MLP neurons of a small language model. Each row is named by its layer, matrix (gate and up: input weights) and neuron, and shows model dimensions 224-479. Each number is 500 + 40 x the weight over its row's rms, rounded and kept within 0 to 999. Numbers have three digits each. A neuron's up and down rows have the sign that makes its largest values positive.
Before each neuron's rows, "fires on" lists the tokens most often at its 100 highest values on Wikipedia text that the model never trained on. A number after a token or word is its count.

fires on: " |" 60, "les" 5
L5.gate785:503439498484573503453544519483446478505564424494432487595506457474499509550529539479500458523485505450516482498587468466482473491507451465490504508532502545475423504476531491472498469402534461512454554510512542530477498480478449543466512507466526498520538493512467541501500465490501528547519381541530487507527476529544488424510506476519506510532474430482514510548511531493557513473575515514552445487482479546531453473516522512488475497540486566547522559450539526566438476584519517509433490394506559417498484486556515527535480444493494552521435430504500434533496504512492423476499545459502487465520501427457462526484480592497436570565548486504486497486483440493452518546529516493551479562486453494506512472458529456572444516522475515529429468466483511514497459578514454
L5.up785:446505499481491469550444520515558464482572518494476499489503504474517548481480484538457444516497526518480465500489554523449469504561552493506407392488528458471491537589400557482445483582499542500553618537482514435451466450450480504434505618474500555522530511482509514487560484461558526507464498491472524479570501462528502456472449509508460557505517487501523513483500478399602565511477485448469555504525515466462534511539453436465462525460465495563483463484553469490500536504485473484522566452486505537557481522514455494532509463369464482549467443458484475428563472527531559473493478566462483477512443469531546511511455513494563439491528496596479438468447494472489478516440483427471549435557562520556484542527472457552517473525447536512500553515456445449531478536455468

fires on: " |" 35, "|" 23, ":" 5, " to" 5, " visited" 4
L5.gate698:477508491464430444559509473478461549550434457500486497546521491542594498490590567538508479509588497559493486510525514504585551515528543504496532508542458489543541475492473499483494528485498588469482481532541560560575451476520541528473552530497582573505545497495452514477509505498482502591406520579415517530461515520486472524430528488480527452565480462456549398562530455425525523511492461448526520499517474466509534495466512539492457560480469567521499461482502532489506416569560484473489496442542497491498574532523585529567523480488597489503474500502496456443568576408565521474480480424501466502581467554538500519581498429474514482535490488585472572483530563454498434466540492517471465565488484532552466452527479503519433472480483549497523550453549495549569470567451489
L5.up698:490502505540563482446520550543524503478483464486506522574506548484517517501473461533555500549488440479546476484461577515564547528483502562480519433487471512543499514478508483449552555467483474559477474534492496521500559534534519551516470483411525451461475497464465478544538519437437537569507459597504495445481540488518477571444515437532553576556514487474492476523566431462518555424457439508482514453484492522550518477498618507524477560531504512517589510446474481531462483503536527513504488449551452491451481506538486553556493485470559491531437498482510500490553529485482477489548478529495479504514506522560510386504515523490570542535502513532567545545554481491523520469571487471510546560477487486492498498478508524507530468490556505535486520505486518479508485521550577

fires on: " La" 19, " Ha" 10, " Ma" 10, " M" 10, "a" 9, " la" 5
L5.gate329:568448510436497557549498556494506521462563473512562481503594523530548466473538532541561493492543502543578479500454539481584518493452402564450512555470542525511483453489570516561475567502458463440484423462475554506535413401500445478555484466551477522443411494502539496467444528551516489435423543553538494435489516499440519448530574431500499439503458570522533494467451467517446517485478495466473544483511457493541508470463516441512513496600398567441521526471456495492470526484472445419439543521555546418452536488471478477576514586427501509426485466467487510448506514445537567472523443495531527496528505482496551486482516434527492490459450503546500469544483458473564522505503500425461484458526398493525409532525501527484499569486531516466524498537503488473600505486530455
L5.up329:520474465535555533449532484479538539500533497501533458450521484485501506503526440522498515443530505590496558543443437502514451521495463589418508479505531536498456460479497488547410504484527462506527483512470527494459486526507451600512527534502521540491522471481523478477454570591447487508532579499528546508470490517498513427506508444496483429589478553475516531478476527539452568516532557563493539493423518478452471559533530546531539485432534456521517527449424582421493447535522501517475519587439443444483392548467474492487463491479486477470484514366483440568547442565499485525482538504452450564483485470474544548465546532481444529490486467445491473469556553492424432456449466531446500454498414484553490523507514484530466503486563546442449503454526514465487548427461523

fires on: "}" 41, "\"" 11, "]" 9, "}}" 6, ")}" 5, "+}" 4
L5.gate1458:470505487504451395532523586465481514469470538522485508479441520587539518505530510534416431447466536494478464499518542582497537460533494588478527451493552507439505490467432478543549447508453482479531527574491492526464503446512452494486473501522529538477457468453503470519462474568482528450515510473517576606460476506516513491540480441547501489490424450467558495505500498478470543535551502501479546488444487526480481465418433536534486457560528503474507528483500504460558572545556464488493493533531496488528552456532495474538486468542509515502516472516501464554536520557461471536512501474503491471494460464528593522607446491427488514480427497501491472580461530497470512528608564537512493508448566501539569540499503528464489457502521530555462495501444532569548402494506417
L5.up1458:534520471450578492499498554529481493431464442479432503492484520491510506521558497474447471511467554475545489503480412517454477542467492503492456534541485515448497435529551445494509562504559458537586463480457467458500565469458529551443470489449543528481529470481458449498484498498554485492574435472539442438533456522543456467510506444474511520496547490482470491497431523544519516551479523516547542452546558476461519502467543454533432485488566497590437518523552500530515492477520473496573528438537519453513523454514497553478456496481527533537471439450443479516434447452442521521508543446526486494519484470519552477509465521506445543528434524559546484518489556478370561493462517614480461492504422501556438497482511465482500489551422515497449468575503506493540506478461499

fires on: " |" 65, " to" 5, " 2;" 4
L7.gate1635:499494451535464510473563457438483572552399476463510456548545507451512533540514471488517497491542578516462532491425432553511584472549505584490577516510526485519473433518478533522481574445573504449457450449495532520497503500461473460460526489472440509514525552478536416586574587488547524482549443485499457522550513557501515465475483482449470517447501501510521546442479510456609506510537514437432435504495511476464584518467474497439517476457498445527489539482511546482499507502520511552482558500494504517562416465518473494499476538501579539531490465445543487526478492430501540474452476475484531452527484515539521555492447445453449517588545427504535435525536468563478521562524416521468534444459474486483458509468453468454464523521509477521535533491450450457541368528545531
L7.up1635:494452515514503498512517500517422500536457450460447506513507478523547590490571503517522432518462457525438578446522468489537484497544471485561477597493436556502543496460489468544562445585575494477517614489453464582509516458539450503466486473467518472517544540481517513499472507594503498503502498461484447521476507521458481514467465504510576452476504459449502436544525469509521487557520445478516517447581465523504474461461452534479474508510533571554445478535530516579389470483522465511535512476482485559488449426510478566573452532478419547552516618507497477511551522496456501548600554430548517511443504450532543515465501478547513521476506446592504521468515495475469553506551503468484442466519536549434505570487529437499418563503509541534447527430467493500526495522432482

fires on: " \"S" 13, "-s" 12, "S" 9, " (S" 8, " (s" 7, "===S" 7
L7.gate1335:503487554532508478523493512502513501438525459420469537527484549458513523508533524536481478518516556486519479523545482499508462516510488493526511487496519543407428468554473579511469487419478465529495561560489364502473575535452437548495459487518567469472498437499475509516530497476502536435480536532447462514502440451445502498535550538544533556554434418493463521488437524453468483459393489494526567469443487570554454437473424457498510550496479514449472456462458529503448530460564515541485491527573523488503467558462431417594463547532526587487460488535492435490518567531562502469560526493520468537468481511466502544514481542495524513535518482529439488444519482460445522535500530490501462482543436420524487458423466568515568566563515495480494482533479451481538553475546530
L7.up1335:510473451482520506502493547552446534495545443547443461513538495596487515503464515490498466474486429476446416448521515610508546526478426445504492479503507564518504432447488525508493493528538454499445489491550507485514562527573510494478433547478480582518566434449456474466528469455572491477471509416530467418444545530509464500525491525562460484536565532453479451520549595498499508464489496467521457426563555510516395496491518452487492464486518463440466518523482550539503527536504532477427540503456453505496476518440490449514471471508436532492506466502455531546551523474536506499492508479604507521546449516499514517461511511598495503469533514522419542452475493462462559472512502429489433528565499485543494561500465415459565433472491511490502526509491511452437529480460523

fires on: " the" 35, " " 11, " home" 5, " The" 4, "ers" 4
L7.gate2027:481493499578472499542588556505446491528436480483529485452467471545461488539481546548560565488518459503524543517533529518517516455540500486467556505560542525481513477509515500559485548502512508494476461546482563479507433504509485419448452514438494469540489448426482492470502511506579498510494511566482443490527522522499477500371515490578498562496438476611479555502540521568600499490551493450552538551440485513609402491498485522492574524582547527489555471499511493471512463481505476435516494515534442575545484521534442550469467468517522496467444499434491487440522514544556556553494548469526456456520474499478523523565503419542531524563523542567475601473535511459475515431497511553547480450501462477473494523560513505525490536485518485474464477506564465528496564442494458
L7.up2027:537493466484465540464486493443531527568471529485546516497479499489470542495470528483470506513506522508535511487527479497558564554552559495424540482518408498432488506540509489539458553468453530467608541486479507527526518521444548517429473517475530513448535489473438453507520489512600479506481507513559566440533505499595482449506480539438484508449371503579477511577554475449475512489541492520534499486486523536555458468492520519472498548511528495467467510503474499474511457474523550483466495434541449525410515434542456507500518474477489473503515466548525497479435497463511493496500444582461523503450508441568498492488462496465414501529552512477491485507487524506448521452483520544505412502542450424495525443547548466533553451488463520481505548508496473514571506552578581

fires on: " Le" 19, " La" 18, " la" 11, " Da" 10, " Ta" 8, " Ha" 7
L5.gate662:527454487447433514520530533480523486480507466496527501496488534560521503484518521530514432490552500472475506394497477489599508403491458519498456470520506525523556474492450545459472511512466532471472499530486479523472396476511478471514510503492457414437465417530576439421482495591542464480541536520482464519509556447433480453493577514549462477582547491493476502538479506535444500531519421538486528470543442503538450454435442515528521492469459459509538513491506561573485490566504437468466560500480512486507512558525487470544525591496518469486478505517483449482531496557459448522479545487523525556554499471428445524537421387576439488472492492438500517526472478412480519443460490501504580499532454543493476502487402482472507556561573505511479578479555454560517514462500425
L5.up662:536473503471398533456528484475551536494503573528592524446473501443544502469559512490515475493508580545530420572512433437506459562497518564479549500504520513562543470506464518495561503511543578481454415561456519463536480464572568558470507526463514438454487495481533487514486535457524500532534496471474432483566494456475506472528488483510491510526526535545522465461577405586474535470558402485459512463538561522565467527465482465458481561421510529439544449465551557476447512505542568526468493544524516523456470552441493567475510527432470525476468435507503482520448454501490465501460484461478496431470552473484494484499488429514493511548536531519510552446478508432490564520404446463472448555455453467504469538537485477486547491498533508351430569481444481446495518470591439

fires on: " and" 27, "|" 14, " -" 9, " |" 9, " Block" 6, "\n" 4
L7.gate937:552507497512477514493480494483451490528492553453522524541533467495517536492512506535598451486491522474460470479554476519456453484467570528478472486526554494515549452487526470486504480520568423519482500602514438560509538452473542520500518459540480525465542483540469487489454531517577493471509493505493454432471517518548523525465543547563460510575535554498544519583528507514487441464490471450538507524518492581461552479416570449440520513563512540489494590482458529586529527493476477523479499528463480490528454513510440495468459483557510476497501520525454529504434501499475521563543475561418559553448582543416510466549468444533451513556531516556480534485545495499483488373477490558520484501499463562451542520504531470588511539575571543421450489489488448470548517489493430
L7.up937:519505444539505450569504504504554480468502483512525520551453552457589506484526487476499508461457453457531431573507410496465576478526548487459476472463527521484435518425479508451532440570513460477535462480426475532437475564508462439496515494468539451432436442531475496466463479475503494545467459555438504587515531466500544461476465491503489488456483485455473579451454514474533487519518499499536528556507542513480440520441502491448520516485451431463486555509519450536541518490482459500512496495504506532486542498531440392547567517544559452517498469466437524499540510429509474518432472551461451508475485498445545529483465547475509613491401568487519531467502420563427472506580468457444442498538567515508466521480521477516555525396463511482466589497497494539495515455533480

fires on: " |" 74, "|" 12
L5.gate1949:475447482485521448568553542483490526480523445512509486458519538523476460532501506524484476471456535563464482569538480516552509507494446512458481493499498552518433495518516504490498477476498526433500447473562504539516464512555418527483453455499496508488470433478435556524576507521495513503439444592514482565492503512512565498506460458494451510553416516527537520436443498451516480492515508442432500509478474431501573438518472572515448480470529553590588572511474525466497549569511561461488511531566537494472495417547508470544494490567513496523490504529527430462513469462490481533531494491451483484525428542520515446463562521452510441575459433463428418516493569594476487498488461484523599478526496526524462531501517480580541503505506577515543523502470479533508502552491439
L5.up1949:505525481527473460549439506520496503427531508530552514533486477455475498541486464449456479519533550518496522437512532429529491489511522524448479551486511530430468573544549537408529454565500559421543491562541502491508448513511437479456531553562524490523464474492500554556543521433454481529491411487476455560517527468543530529521410545485496512482450559544524495436431474484438459525534512520492515481538472509529492512527450479506479432474470578503523490479449546547517533500481505495548443459494480497478496521530502507481494561586556567471464449441529481532490429418539476562471499552496479473470459487519468496492453513506548575541521489464476433474523446487483496489430526464461618524592536520547502519495534510525476535449445554500455525487514536463472544555494546

fires on: " -" 42, " |" 12, " (" 9, ":" 7, " –" 6, " Inter" 6
L7.gate1444:472483516550458457438467476541434473563512490494484474541474511502575454503460586525527447542523550509516519492489520497522489495471508493503499518530458501471476511392479487528526471502527509492474455540540492495498524457501548518519505536570523517431547418449491428555469571534475549427522473442488470495472536484540489529496508513474461505525514510438496528530529480511507525474492465428447566528444535500536515521427510487505480498430500530535521554473481558527581490476541522422606480489582501523557466501505578496446516512462538502551512438480523488556533478556546508498453508491442490480529444543554472476516540546484508512527451407507481543464521413463506490488493503497474488489542545493575452559580516461522496542554481580480486476516472551531513563480466538
L7.up1444:461411542484495527489473418525553468470509501529486509513479505411519557458490492527601506476502495487537533503484474503531479484516480437496472464510479506499521547431457509469442558560487492519438443524452508489512579521512506527556482530453568539460523468525582442522471456529541466639535442557444516514534531541520492507541556494623523517517475529445453460447447509521503486530440479460481546514478534538430478466485526490394536589505544552522497522509468489455533516461418487449535515522462533553449468506533513457516479470499571476501450570463520502491567520463461466515525547557480552522532531552492579446534483487467479513495418427497441594540498525424528506525506544478417460527501447522538503493450480533468554539483499557459502429449577487527504479497508516

fires on: " |" 59, "+1" 5, "is" 4
L7.gate1160:557544498507478477451489433585566523520528479559484480567516474507588524533520539465512473475543501538542454456538546464513510581457532495576458468520515525461474535452479523534459547533497495484494442481507492542493466544526473504476504552524434444502480567477524524470492557471476502578464477601514556553525504538462555506502454462430468482483504472496555517516480538451504462491499539517551450476525433533523480508452474458423441517512512443530460545444434608541435540554547514487458474488490476538515474452448434500537472480475552520466439427354534489488497497448532508456523457514557480447471485475477502508505502542537561577486473436481460516531545495492552526500473471478513502537529461489510503456510499470463492506481508515537488492458441439511491486454494475
L7.up1160:468479484525510519561485474569501524525458509528500496490509595569544472443447478562442475459511446474471430518497559521520477514496500538535519540532535501517494477532505554582471436445543446453450589548507484474514439475515524637485547501551529538561560472513558493493498528530517456429523478489488522446492491551484461522511515438512502443470508595533565469465497464511482455527459467452468488499431520455481490457436461455568446505527483454501538466496465581477541544545516471488521566539471554473529570419478490464466490496400483547503535465536564472469496459516472430477530495477460516491449517523535598502453499481440478585517504466482507490447476524536554505522496530551567560452541461509540468536513506482471434626534477555463503548522468554550540407521504454

fires on: " and" 23, " May" 11, " &" 8, " |" 6, " running" 4, " March" 4
L7.gate1066:517551495480556450517565539500460592455459534466562495509465534473489500487464477516521518496522516474485428494587537534578559450485565515474487552503546521486502550464518532456504462472477472502423403547578466512519534424387460513506479500479502490443505457491503499534528534421436494550423518494522492444482469522528569510570421523478508434526502516440441476571475482484531434517521453522542510511539510488493510457492546573497508485467410544542510570486442539499438491479474456615478543515486497506465451495413578393447500572463493500581482515526517569443534524549411470465572536485484463479489501523563521577477481452502531449491558520554485526482506446485480470486546539433484479523498513542502454610474484440478472588419485506498501560536475496517539492472514447
L7.up1066:476471485528513445581550446474443522470527490514481489482466488510541548599512493551507500496481441489451520445539572543459540371501547510584478490538481521469445472495496447487489651515580442522466516507485480516477432501495513538452589479517432404457506448564449454498481529452457522482489511489431535504383443457570437464503582488436443503472479469489534491484471520516436492496447465523460501532450474543544463549551529535521428487582473532535441494492480497515464545517412592443506486459475462501493508509516473453463435425432496500455548519443517486476461484498579498488482514458493480490578537515538582461473500427542477432467525523519537475443471466550478468488517500500489491441474509464422388553487485485575429488497505515472470519516564487560464551509418470

fires on: " |" 78, " year," 4
L7.gate1774:498559482452547533438481546522470533524545469489457623540543493488517507494505466498536444508491521499446439468500492535444533490531517510515469480495484500485504469476501453483484533478516513485534437468528479525499550408368480537538468470536489541458573548494499538509520544509471512467518485468530504502455498549519386534443533536380519454507480511476550453502484472479567437591556449541474448487518469531535592577486521569459524518484522461535518553468509528502505445507524431551461569483563486450452417512435481485448504538443513549541417543491507456535462517473540474488477522552490499485472468463506421473429540517489490510529487508524512472478518468483466523558529529438536506583443588463532538438504495492495475486510446497476406444491457431515536416495565452
L7.up1774:434451515482500510522526528515436521511561427481476492464473474537452609491478422506489507480519451469488543509516535561535510476553539510506518532507422440549497483487540562456465478487563492502456556473461425578417502458465492469519512495544510472431583524551569495486512478520533449539514542467529530482451446509505527489489522483424448488474509513518534428472532504432533501521498461499499524472587430552496552483479426478562508554575469475511551544486446535498527476577500519524527571402483483545476427497465478563484524510518520514481480478504520479531481518495486468514486613462518532444492556459544502475511488443463503535528533487501502552493518469520443549521524533501473565524518492540502388483502507465444470584598472479505441558494451506498517485541512500

fires on: " S" 40, " B" 20, " L" 19, " T" 7, " D" 6, " K" 5
L5.gate375:567552508571505447475490516502511531540519462468472580509520554552459428538438468503489529541478503556522476533507526565541444478485438561537537583508499491540469513496550468469556515457549570488469505573391450540477427509551504535418525494513566532523501530555460563510464539522506595500472509546466458454540534481510495517574485510459455539459452577491518545509404498435469510477544434440511417483438578430489495520508507499451524503518485581499510519490542426484533444478511544435523511489482614473566465498520482486557522524414483498497527465485598522535499496472518492500448459423531585507518453532428390471544495484470498519574448481476543527535451468421463435462458503517463514511477570477434482481470468503516452444517426492461468532557480599481450425494538528
L5.up375:477460453555465504512487498490557500496532527484470516478510486529527484538517465502506505505545478578434598447552546505532565490491485480447529562526494527487437496497485499523407469526547513502563484509461506504468472603511476505511468546495514476460477489464473580538572502524480560451469412505580542501511557524549478514555499478530570557511445522490504473475436480465452492505527475471567559427460461492536438486469489450512504482526489497524509490469499508483449493502522509523585511525498465465490489514543475496520498472519515514522453521572471375458563450476553529447532511496506469461496542530485483483546506469471436497560485468545475537450486500456493540410449481465532500424529487453454414513557513479481448518539528529530466559512461457484517529582489494

fires on: " in" 32, " –" 10, " |" 9, ":" 8, " Fort" 5, " Lake" 5
L5.gate994:450516460467490470518559515482530448452483397457473493502534499496467493507597510556534418516475609577538490514582502549594545499503449470504465439547477458521472484460574482524504441518491457487478468512527498568473471491506516539481500477475528481502506441516537478516510538564442461452509467506471502491540459492520486528435482466499494446604403474487515536537490480429500483495524441405537514519556500444519460456464495572489440530461456553486465522495507538492528504511524492448469512518535538427446560529444542513632530483482450490507486535537517486452483477523479559420486567487489539576543468595519450447443481495500444462582441453521552454469498550474473475483485518493507479462463531457494477503542514499504490464517415569532535550470481418461484473588534429
L5.up994:502513549494479418588523415482454435492539490511495481493544472486491552537473490554502439470464519488481563495511493492566451548523467537507553505499478483457470468479587498466501485518468494551576487455535626521571456511535492444423540523549547541521538488540474399505537547509407505537482425494484558446529485469545488474544447472488521506560501556467478531501487475489487440487532532410471466533530492465493451540479509525523477452478538477460460486459502456529484559469491505516484485454444469406467536506472448486550525548480443423485498476520471571484486435525591467513537491521466484523520509472504566465538546503501432480453450464496486505471489479498461533493431509488536455495536484482527556516587525516467537446468423551516502495411482475453486530524489518

fires on: " \"S" 20, "-S" 14, "==S" 10, "S" 10, "===S" 9, " res" 8
L5.gate142:517494499522474473469506496467507563475517545496441454529544480517456545552587511482511483559474472489485504464520505526522470449511460482508514433489465527484469488580499540583503478466478519490483505521426517535506466439535448528473475497459478523504496512448462485505524466492508578573465514523463514473481471546436508514436543488572449494489546485485507463427510539462566467524439558509513491546566467506436463450510488543535512576538495481504495590529497522530554497561501577478509636483559484472509497465554445496566504488453485467488475493521561506500551517511469572396545449459527455512517540493495460475533463476590441508440538514492419508485501443449454532558522571499471450538515517456482550541450539470501518533579570536484495561608522450501497546487465520
L5.up142:482563452580502538530578479548530487462540543494535469495521526462468499541536484509525480444463496492448480525493472544514424487477483457443495489495553526573425523561525613516445537537533515499514529564505568499520458559494600523485477426509492558545503490521532476482452506489548516510445453477519519469458474480523489519498476543520598534548506479483509429542506454520478507444477519494465457504477516523531503492449481529524530555554481554538528477567467530541548564460477450548431560514492467482574464528482527468472510521490502437485554453482380541541550473479546503410521574553569463533549536462482516482485468485535531533516482482484533492452524483503470532508516626515542512530523473490528439549510527514487488554564486492505523587502520582521553493509570485

fires on: " on" 18, " in" 15, " of" 9, " " 6, " while" 4
L7.gate1944:434521538538524502552497523497474600495490549443516514498556508453567546547473529584507469501529469464492434553588490456533569491538545463450503470508487500508485506464506403596490558481446475520461534479471479489549555535457449477508523499531616527505616574554438502439478504485517463461506524497474556542479483526490464504473490464413542454509457514442516549513549517489483510493527504541467538499512459587509499479456478451486526470499504481516531502522423456499495461487477472498511567438545549485441479487507508519492526591508492549496474495528500524494541567469500500457476463498521512509513556556565511467504454531467529476556565477507477515514564543546482527523514553559517457529535501540482436511531555501481520516483461500454500492456479498526451451550575487
L7.up1944:443495538481464490542489494472482498560592465487528487492543481552428504524415524503530502434540509473575505476604488540495449460431533531447461499526522490519567584528494498472546472485550528541477430457425490466533539506474400466452547539535511508452502470593516527467515465509523504574518556498463494549513589510484473452521511514426484458495594433483451525504507507470473488523497450556483476562469503525476493486529507508508478414518428513590514478527522517449443569536583477537562472493554474589591513447554509503460531429517520480582483483448458479512535472510509526418462561442475572466460471529517463520423497501466557446462548508485449480472471543478461550515488482446523436489479564515467488518472424485448541548456518420554501469469448476506539480475479479

fires on: " |" 30, "|" 17, "District" 5
L7.gate1385:514505507480538463490536513484529512435467459446441522556470546487461565461564517564561475530506472470481483412526553467623491452461507532506514515530433514446512475483503449570458530449507437561485468505527438486453539484520464487462495512487531465435482517503469510486513486512542483560457552471475473486525449507561495465415534513468512468468539492451489485545489493495463504483526437487514498575519428460542537454453547497451477463455528507525522489473473428522502447442488447481550496556537510549509510469494537470461518468525518530516536590543516474486555487462427509556580457504475452474497509524473537516554545539518484487504544513501471561464493425515512448425559510613485514491534480484619494492532493469545401511532466525484455507551482495492513555492475461
L7.up1385:466525470466504593544501498494502495549529601535514481503467490557477547469578500476480467511465563472459458498475533531493499500481484495477480469516418547520493451529412503529463545488547494540436542518379476425461473462482486493530451541464446482463395528455481542456479451469552528562496479497505568481550523509497479508532511627603494535550440454560506441577502502512543506564491465541492598560556528518449470485471476482564470566554485510540501485472522498442498489514486475479504540446501522489508522519433509545503402522487491504442458562446423481480512503442516423558473562539515475510509522477506446486478517472485451499439507493551519585497475458461516443593481538450469509483484436497598480453519507492544508487585427498513471446506438514449486512485454439

fires on: " |" 90, " ;" 9
L5.gate1753:545530541545591571504473593423545478563503395506545562538481473517484499494490531482523535437503438538489479483519460500464554446556496443491483511544475568506474474521484462606508526447508456461479485520556554483458468484450527495530489507488524531517465529536493497450493466484494473490483512532507515512427480469420528448465486531445493454508472573552491528527476473492532408555509496442499496479508471569468454530528455615476533515570419501455490475487479505503476510455537444537508614587461536527466537515542512566518467513471525499506554542527519626492536504451538504506472516531506534530485506432465457530444461536523489539532528438490462480499524449447526470475538537529516480522549471465488479481453434506577400466583517543471503460488559486507539489549563549
L5.up1753:450557444504473471471531499465511516523600420492508531515506530461528469555508421545440512522472523482397447489557515508555500441565470513528551560501473494441452449488502526515514482496512506465442536466489493535445551479508522428489507546534489486512507481429554580517487468498492420517535419512501503522527368492450508540534576518566518566490519449540562585524517467452501512494458466489478477440519511520534559447409491456513608576600449518480484543449450518533571465489499464493452465415455483522473594532492483439518522546528532493504483612626479480491473488452491513483466521506477498551521500519515555468462530496472486539482480513543579522475518482499450503569496451500452474546481511524496548446491524491438482475530513558453513452502451484556499511555527509

fires on: "S" 17, "N" 13, "===C" 12, "==C" 10, " (N" 10, "===S" 4
L5.gate1348:469543486507476520483458539568559493504544521530511482522528523470477538505486445516443510482465462494529441565557496499472497533501468505582567455470479571484435479585411564569494486548432469418544490544519526540485492482482510569555518494450482538497516495511458434426531537476461522534566446544447503465511445438473457542494490505512487466528551539496486446464532479425488509584391511528510512494523576417459452542471518560490413531555435467491568506493543490519519559513564464530535514489475524552500456464441503450498438423503569444427484515567486508544545506502432499470463524557538469533545550492444457452552489540526516506488507454475479555497545567499528514487439553495515481454508520486510523478536497529504492465507503558460549580479563437481526538525497523
L5.up1348:523455570525530470489519410500527460482590507490494417565584460499521509438592522440517453518506541566480556510559522513492498477538496483500495572545469488539493502489533546517547479508514503490554510518567504568470546464429544514521466477492442526483474572475544500532502437443505489506477526493606511515512563470472516460498513534489482473466536548466485418529538536424546553500514588508499508533450556505489534510482493569506534457459548443532425539519444474595480459497500540456511580471501506444485527518458420519509488509497458486435514484530463459526445477499503500501512568483474471511485501432504434469517524472490465504487522532528567473503425495504544521505498542570600514498458440429507495527507519518504403453496433505561500443539486471484533480538506426

fires on: "S" 32, " D" 16, " K" 14, " The" 8, " S" 7, " Z" 5
L5.gate1165:541550435500551527489482481544513545482516452492554483561513573520556469520474483508476493494582515557539493570542497540557484519524462448493462608496467501486452404571485543512463552512513500499508501449500483507491482422502487560486410538539456456504521550536488483528535470428531510503448541540560518461503520515509505496511525494494543469473507527536462505446454532453564455500499439506439493483505529433437528458563526497436503497519455497530486493451481547522472505444470519505520496580524513515507505515516487495540527544453530515561486467545443465529521466525519509497581540511479557494515471542453496521495503520452484475590471492548535466497475440454461478491483571462555497418390508483445518521478477545548470562504474524455549527571493519479556465511515522
L5.up1165:492441493456511511509437519532518518508471600481547478419563520496466509510509466446486442523461627566537532440527497494511475538434422418615556455528521487495432455514510532510552528526579516471522523502493591507447475440453530521488538503543541508550563538494524461522425527548536527522483515545450501493531522537504462567547541511470485572557531508529593528536514478430461508490491525557475459485473472488492530497511464468548557524428395497489459482462462550507432459493496540457482505486484477516490537505523509510532478496478492455558604550531466499510505457537529566444503445497520546491493490455426493449480464468456563552511551475567480561535541505483565566492462540427443440521546503470554448549412504492504477504472576558474524438547459489526542500547468473

fires on: " United" 49, " South" 11, " North" 9
L7.gate208:515553504447541574536590474538522445483483439462524497531529501524518530516492551564514465599522536516498534429485497561569525495469499482484497538555511543479498494500484472445559526527501454505501521522518455542502551416546554493452505478513482576423519447438496416475459529499521444457522437536486540460494529518489551456546491506442601518525488522460534552441559518456509497538476468500478513473485429532532470489523444506492529483485533507489533556538462465540519465544468522523479620481552469563634544506509472469509496466486454562515536440503476559528522486510503531474542538481518525555561523508465536572512434510501507496530584448500519501529550530411465500488445536546481491439453463494478593544483498510476477459538559425490476493528502489480528452449534527
L7.up208:440459452472527505554528510488453476490496476491435511519492455478540496474461521469509547554546524477507480499521492509502419457518441478558514548476414575505462544569438515490518481518457488556551492416511528455419479496491506480472421468416535460406530586537498541537450526486498453502518484538515445534472517532497480440536515559440543506496494477457481424473514539485526521536563457475475529550526547390469474487443580509591452488508488547494528542535518509626503458538539552489568538533532482516470522421499416444517516452499530503474406522469519468540528519544492414483459490511576533564567458526526535467494479519521590497491497518498508518458461623471451540509490467558509511562472556480525489496461509472472519530472596481554560570512497468489505504471500495

fires on: "—" 13, "|" 13, "=" 11, ":" 11, " who" 9, " |" 6
L7.gate1503:500505528469485521467549485471497506450555519444457458529519514583632511500502503499461369512508510550430472510539520544522468489505505495499560495507428515502534501441506535472479401493546432519496472560523480502472547550441513468506479439495523474508440555511573533515527487496553558565450467544503510562501506402503484515541452506473507476544442447570484546462494485494452526436516512483472528549458476527452552536418535544530469524538518544465465541518471475503471493485473460549467553526490532489515425476491493462528520479547545618490528472525528509498479467576483553460456562470525528529522439466614594474497495497435486508511490447519432468462468456473502485523461550485613548522549565565410545542553491487598479428489495534450425454468537514450466446495467514
L7.up1503:503520464508514484510446431447524489544489507446509514490560403473492504477480501510533518448541500470452516467513518498533492444428550508450417489468501461515527539502486432431405483509532426534416476502501515447538470533490504485545506475530458477490478490472587437482474506519442506476406572430536571437466533491520447515464380525541497477477468537443490485474548566480489450480532509564452537478478555500547470510463537453457461591413520462470444550468478486490578440496493429491411488542504529534487488478492510501462434459490539493505439534467524560473491521572499478553487476555560532520459525507510531567544460563494507452534479494516518570512536478506513462452459502430448390481469508540440473500475478512543564505504448554488565546504586480443523461493523506

fires on: " —" 50, " " 31, " Yes" 4, " 0+0" 4
L7.gate411:463504468518529517436451452472472431459545526461445438551444520461533471528473506559498498422474547474507482542514468468499452565563541450477540533550502544504522449480527500472510615504529513432574437435577559475487505505541407465513498502424562596531373441522520514509549546442549401507517500517495467461519502556455587504460559515433528466531438536475452491481431541474522477461486512477485474556478522489545505479453503506521494477558457560552571447474563476548552516456510479466492518505523553501536544559480524521525523488420469513462425513455587519451520577494527531465524473529496501503527417479535486457434520523436503478483489508460506570491527505508506545565546482533414523480543486457365478458497486587532459528544475483559539611484469508474463470477489575
L7.up411:552570498437470583477544538458473508446459511454510454465495537508522516434466541463500504595515537506522428530488456446484554433513510504518585480537473469487504558482496458508472501410464467469442563499503503494524521526480596535470432493505491438440505518500524511466577506478557471528483476515457405464494506516475571500475517524586460571478498485516505514527449468491556532486498481461445542494449519537460488472442519525449522449523508492501521502507446602529509564490505536508510501527448440495463472509477488487558488475551570425547479517522486467535377524462438522503498527572506468483500559484541549512479478467454487518583471473467482502537556478502488519477518510472599546542463463478570565535529467413475519473484480526521509418510471513462490561523557455